Part of a small language model's weights: untied embeddings.
MLP neurons of a small language model. Each row is named by its layer, matrix (up: input weights; down: output weights) and neuron, and shows model dimensions 16-143. Each number is 128 + 24 x the weight over its row's rms, rounded and kept within 0 to 255.
After each neuron's rows, "fires before" lists the tokens most often just after its 100 highest values on Wikipedia text that the model never trained on; "fires on" lists the tokens most often at its 100 highest values on Wikipedia text that the model never trained on.

L3.up450 [153 121 152 162 100 155 105 170 105 177 148 158 148 117 150 124 156 141 122 154 123 128 150 106  90 149 136 144  91 151 187 163 106 142 151  71 119 136  75 100 121 113 145 133 130 127 134 170 134 159 112 138 115 134 120 102 144 130 140 138 116  96 120  90 128 138 130  95 138 125 155 142 123 129 113 136 108 138 154 112 126 167 157 151 129 139 107 103 115 131  72 159  81 121 151 142 152 135 114 108 117 130 129 100 108 130 107 117 172 179 113 125 104  80 121 112 162 139 126 138 136 111 112 116 117 109 144 112]
L3.down450 [106  87 130 133 119 132 105 162 111 143 125 127 122 107 148 108 120 131 126 130 151 106 109  72 153 101 121 141 106 109 165 124 105 160 105 152 109 152 119 114 114 171 116 135 125 107 135 136 138  77 134  90 157 152 132 126 107 143 105 144  94 143 173 102 128 166 112 117  59 169 108 156 132 139 112 143 145 143 111 130 167 100 168 125 140 133 122 106 143 133 139  81 119 158 125  98 127 131 146  99 132 140 116  99 146 137 141 151 112 123 101 125 204 104 169 115 171 100 142 134 106  98 120 111 145 135 137 136]
fires before: "|", "-"
fires on: "\n", "\n\n"

L8.up175 [154 182 121 129 136 124 124 147 118 150 119 131 151 123  86 100 166 170 149 135 110 190 133 162  94  92 129 127  80 112 127 113 123 105  98 130 104 141 127 145 121 143 110 114 127 150 123 166  89 173 106 151 119 116 107  89 122 134  82 113  91 110  99 124 149 112 120 157  86 117 146 138 135 121 130 139 126 103 168 121 116 141 115  73 106 209 133 153  74 114 124 143 101 100 141 134 143 145 113 145 113 166 118 125 141 168 128 111 174 138 124 144 130 115 177 148 118 128  98 139 162 146 115 100 128 105  96 117]
L8.down175 [153 129 132  84 187  95 125 154  41  95 131 152 102 127  88 142 121  97 161  87 110 113  88 134 109  96 106 101 149 159 130 166 130 145 122 110  90 121 120 112 152 122 153 150 130 133 177 131 132  99 144  87 116  95 102 146 162 109 127 182 132 106 121 155 126 144 104 158 116 128 114 170 131 166 121 179 148 100 112 161 141 153 133 138 121 134 150 166 125 137 158 122  83 127 165 134 126 130 144 106 112 156 140 121  87 116 139 137 115 151 131 112 170 117 132 129 156 131 126 105 137 102 154 116 113 142 110 152]
fires before: "-", "="
fires on: "\n", "\n\n"

L5.up510 [133 106 115  56 142 157 118 121 118 128  92  93 121 124 103 120 135 123 113 204 156 137 122 160 107 170 157 115  91 138 109  93 134  94 153 158 105 107 162 152 124 129  97 126 109 119 139 104 116 151  75 129 179 146 155 149 135 161 136 149 152 133 129 103  86  96 123 153 166 112 162 124 140 137 125 173 109  94 157 129 121 126 155 112 130 169 182 100 110  88 171 121 131 136 132  93  89 161 110 137 100 114 178 149 124 129 154 158 122 116 130  88 120 132 133 117 123 140 133 136 117  93 138 165 108 177 136 152]
L5.down510 [132 105 121 123 172 138 140 114 135 125 121 124 100 131 107 156 141 129 101 138 110 150 167  86 113 123 106 123 115 143 200 165 147 118 121 160 101 107 145 148 125 156 137 132 180 135 149 170 138 113 136 112 134 110 122 156  96 129  75 138 134 141 201 129 107 121 140 184 131  93 132 193 126 143 135 106 118 123 117 135 123 131 117  67 127 150 161 157 111  90 124 129 117 119 108  81 103 163 118  99  95 117 161 122 146 111 179 150 142 104 101  88 126 113 119 150 110 147 132 112 140 142  89 156  85 127 111 119]
fires before: "|", "\n", ".", "–", " (", " |"
fires on: " |", "\n", "|", " ."

L8.up0 [112 134 114  86 133 131 130 160 153 136  95 130 118 137 133 177  93 147 139 147 125 127 123 181 157 152 151 119 107 133 162 138 112 165 127 124 123 109  87 171  75 112 123 109 151 114 142 107 101 135 118 121 148 127 149  94 174 107  77 125 145 103 135 133  83 119 125 135  71 182 147 135 140 138 188 109  92 140 154 114 153  93 110 110 112 106 127 134 133 122 136 115 144 111 112 105 129 173 153 142 150 164 139 120 118 160 180 145 137 123 131 105 130 124 122  94 122  73 158 104 121 114  90 139  87 113 147 109]
L8.down0 [155 130  86 126 148 106 135 145 133 141 142  76 151 185 130 125 136 131 127 136 121 138 135  89 122 115 145 125 113 131 153 161 102 149 107 139 157 122 133 142 113 179 139 164 160 147 142 151 119 119 143 157 139 147 136 144  74 113 150 121 106  87 158 136 126 125 128 106 115 152 127 124  69 118 122  99  99 130 136 135 141 121  91 153 160 147 157 158 152 140 112 165 101 153  94 126 142 116 126 104  92  90 125 126 104 102 129 130  92 137 113 109 152 125 108 119 135 121 128 101 119 150 124 127 127 113 127 146]
fires before: "\n", ")", "\n\n"
fires on: "|", " |", ",", " in"

L8.up547 [100 131 116 159 136 122 118 112 104 133 130 195 124 110  86 146 164  89  82 104 112  91 152 114 153 107 160 124  91 123 126 105 120 156 145 141 143 109 144 117 126 141 132 139  88 156 137 150 167 159 102  97 113 101 126 157 102 149 121 123 138 120 168 113 138 108 111 141 122 164 137 121 113 104 128 124 162 158 185 135 126  97 114 129 166 134 178 111 181 147  99 153 102 113 146 106 143  98 149 100 121 101 129 122 101 107  88 138 127  82 154 115 133  91 153 133 171 137 154 184 112 142 132 138 100 104 130 115]
L8.down547 [ 94 151 122 127 104 116 162 136 148 169 157 165 130  73 117 153 112 120 126 117 123 115 124 118 153 113 108 120 180 111 124 120 124 153 129 144 159 100  88 113 107 143 130  78 139 103 153 132 117 194 112 120 138 128 152 126  98 137 124 101 160 130 178 142  99 103 128 105 109 108 129 169 150 153 181 151 158 130 144 122  98  90 134 115 163 136 124 136 122 119 123 167 118  79 126 138  96 150 120 117 185 133  94 101 120  95  81 165 128 104 102 137 142 150 138 116  97 110 142 117 112 121 114 118 136 112 175 134]
fires before: "-"
fires on: "-"

L8.up359 [127 136 135  97 150 157 141 105 150 132 129 184 139 122 140 143 152 111 143  75 122 183 150 142 106 101 124 145 120 138 134 121 147 120 123 129 112 114 114 123  85 163 113 179 119 136 127 119 136 162 164 113 174 105 141 122 119 161 123 163  89 120 122 130 149 129 126 152 112 164 141 135 142  93 111 147 119 129 184 100 138 149  99 136 153 149 169 131 156 117 126 117  80 112  99 137 126 131  91  98 159 106 126 110 104 143 138 141 102 128 187 117 129  95 184 117 136  77 119 120 118 129 134  89 150 112  58 143]
L8.down359 [153 125 137  66 107 151 140 115 117 152 126 137 133  99 167 125  97  93 147 110 145 139 151 106 171 116 127  69 132  98 109 101 142 115 164 131 140  95  70 127 146 125 132 104 146 126 137 127 157 126 150 152 127  76 149 121 122 156 133 120 158 158 106 102 127 119 156 113 141 115 111 112 134 114  96 103 132 145 129 102 124 103 153 104 129  96 135  85 200 154 127 157 108 115 104 137 143 108 155  90 161 132 109 147  76 128 128 161 123 138 147 146 132 156 111 135 126 145 146 136 167 123 165 115 151 152 168 123]
fires before: "-"
fires on: "-", "di"

L6.up182 [123 120  70 132 132 139 125 119 104 175 160 122 106 123  98 141 110 100 101 118 163 152 124  92 121 160 139 146 111 116 135 147 108 155 106 149 132 128  99 132 136 109 111 107 127 128 138 105 147 139 122 144 161  90 121 132 105 179 164 129  74 139 128 146 122 136 179 144 145 158 147  93 155 144 148 164 147 116 185 114 112 130 128 137 142 144 119 147 151 108 145 111  92 153 129 180 190 124 115 141 172  96 125  98 139 148 109 125 145 149 111 140 162  89 125 164 173 112 109 172 114 108 129  86 124 126 124 122]
L6.down182 [137 117 123 171 150 135 138 105 143 134 138 128 135  90 162 147 113 129 132 106 100 136 126  76 160 140 130 150 164  86 143 100 112 101 130 139 146 115 161 142 131 134 182 169 119 111 150 152 100 155 113 179 123 137 131 112  72 151 148 144 131 112 125  99 100 127  87 112 105 170 121 126 148 101 139 139  84 172 136 142 148 130 107 120 153 151 155  96  66 144 179 148 115 131 104 113 138 145 118 128 152 110  88 144 141 143 126 132  66 159 104 113 135 149 134 122 130  84 115 106 136 127 155 113 177 144 176  78]
fires before: "-", "|", " |"
fires on: "-", " Length", "uro"

L5.up235 [136  97 130  78 123 145 189 113 136  88  77 144 136  84 130 124 124  86 106 132 131 150 148 121 130  94 138 114 115 117 123 100 175 147 111  79 128 165 127 119 149 127 126 104 133 108 110 155 138 144 154 103 115 140 109 155 160 147 140 131 114 151  81 142 123 124 113 134  90 130 141 123 122 100 142 157  90 129 108 137 163 182 151  97 155 101 160  81 164 134  99  96 124 125 144 155 139 117 115 161 104  77 124  97 148  80  56 146 152 133 145 137 148 129 150 136 124  89 166 143 131 124 116 108 143 129 129 169]
L5.down235 [171 100  96 106 163 147 124 177 137 138 132  90 135 129 141 122 108 127 167 166 123  90 156 121 139 136 118 100 103 116 128 110 152 128 113 137 142 123 136 153 157 120 134 179 167 100 127 195 144 126 122 128  89 102 131 178 142 146 125  92 104 114 100 129 147 108  83 130 116 120 140 132 145 116 114 108 144 117 131 124 109 111 160 158 148 103 160 127 151 152 138 116 151 157 126 152 104  94 135 122 134 163  98 116  56  98 153 138 125 121 130 119 122 134  92 139 101 129 131 147  86 139 127 168 135 168 138 157]
fires before: "|"
fires on: "  ", " small", " la", " large", " strong"

L6.up56 [192 103 123 108 136 167  98 115 139 143 141 153 110 133 103 114 129 116  85 102 116 144 186 136 140 170 110  99 134 135 171  93 112 141  73 117  99 101  74 114 118 138 132 102 143  90 120 153 111 111 121 136 165 124 126 104 114 112 122 135 106 119 140  83 127 120 158 161 117 185 125 153 117  82 128 126 119 133 139 102  84 120  92 148 112 140 163  98 127 139 117  80 137  85 138  75 164 114 124 122  94 153 139 120 149 125 149 115 123 129 142 122 158 124 105 104 194 150 145 130 108 123 131 140 114 165 129 128]
L6.down56 [128  85 159 106 127 163 134 157 137 102 141 144 111  81 165 117 106 102 161  90 128 134 113 115 141 146 120 129  95  87  80 122 148 102 157 159 154 120 109 101 158 155 146 162 120 122 140 130 167  98 108 131 129 117  98 120 107 113 109 116 122 137 136  95 125 108 126 151 140  69 117 136 129 149 117 140  89 117 106 132 141 153 163  91 154 123 149 140 166 135 154 123 141 175 124 121 167 153 124 101 144 127 149 135 143 117  93 133 107 143 112 167 130 101 131 161 174  93 157 123 128 102  92 160 137 166 123 156]
fires before: "|", " \"", "  ", "\n\n", "2014"
fires on: "\n", ",", " |", "'"

L3.up310 [136 138 180 144 139 130  84 107 120 105  87 154 102 134 118 131 175 128  85 138 130 139 151 138 116  89 116 144 118 171 160 133 108 144 153 113 129 153 165 159 111 143 132 163 132 122  88 124 138 159 117 132 129 118 137  88 142 119 102 143 126 140 126  92 139 118  94 126 125 133 120 112 143  97 129 106 164 117 129 142 140 113 132 146 145 145  81 139 143  88 167  99 179 120 175 140 149 101 160 164 133 146 146  68 105 101 131 138 156 116 174 105 101 143 114 105 174 110 112 128 135 165 103  93  84 162 109 139]
L3.down310 [101 125 143 109 109 108 158  97 134 137 133 161 121  73 126 139 122 105 155 138 101 110  99 133 137  91 131 151 177 137  87 145 131 127 181 123 104 112 110 113 183 140 100  99  96 142 106 117  84 109 146 132 112 119 152 151  92 126 135 133 122 128 112 162 142 111 139 125 124 175 131 139 123  77 125 154 137 161 149 110  85 147 146 113 115  86 127  95 113 147 148 143 146 122 131 159  99 104 116 110 130 112 125 130 128 113  77 168 106  80 111 141 103 113 170 145 115 127 161 132 111 138  98 134 134 132 144 161]
fires before: "=", "-", "|"
fires on: "=", "\n", "|"

L9.up256 [159 134  84 127 121 158 143 127  89 164  97 135 128 112 106 147 139 125 152 141 110 129 158 111 126 121 138 137 106 110 161  85 164 140 114 110 134 116 120 139 135  93 138 140 109  65 109 138 130  83  95 143 105 105 102 180 105 176 119 133 134  87 119 119 140 108 105 147 113 169 140 166 178 125 133 127 103  88 116 124 177 128 119 157 197 142 151 135 151 120 151 112 126 135 151 152 116 119 147 182 118 126 115  93 137 166 107 118 104 118 158  86 133 138 140  86  97 110 183 110 149  98 150 157 107 109 150 163]
L9.down256 [143 149 102 139 144 149 162 138  81 155 173 128 139 113 156  99  91 161 143 132 162 110 158 111 117 138 116 132 154 123 114 105 114 128 146  98 169 107 142 151 149 167 125 158 123 110 100 135 138  84 148 127 171 115 134 147 134 161 124  95 101 102 110 129 125 162 111 134 119  66 132 105 138 119 146  93 155 137 143 148 109 132 161 155 127  95 100 167 110 133 141 122 123  85 138 137 147 100 133 153 128 167 130  82  88 102  99 121 150 141 134 148 115 117  91 155 128 129 130 116 140  64 157 167 174 189 140 168]
fires before: "|"
fires on: "  "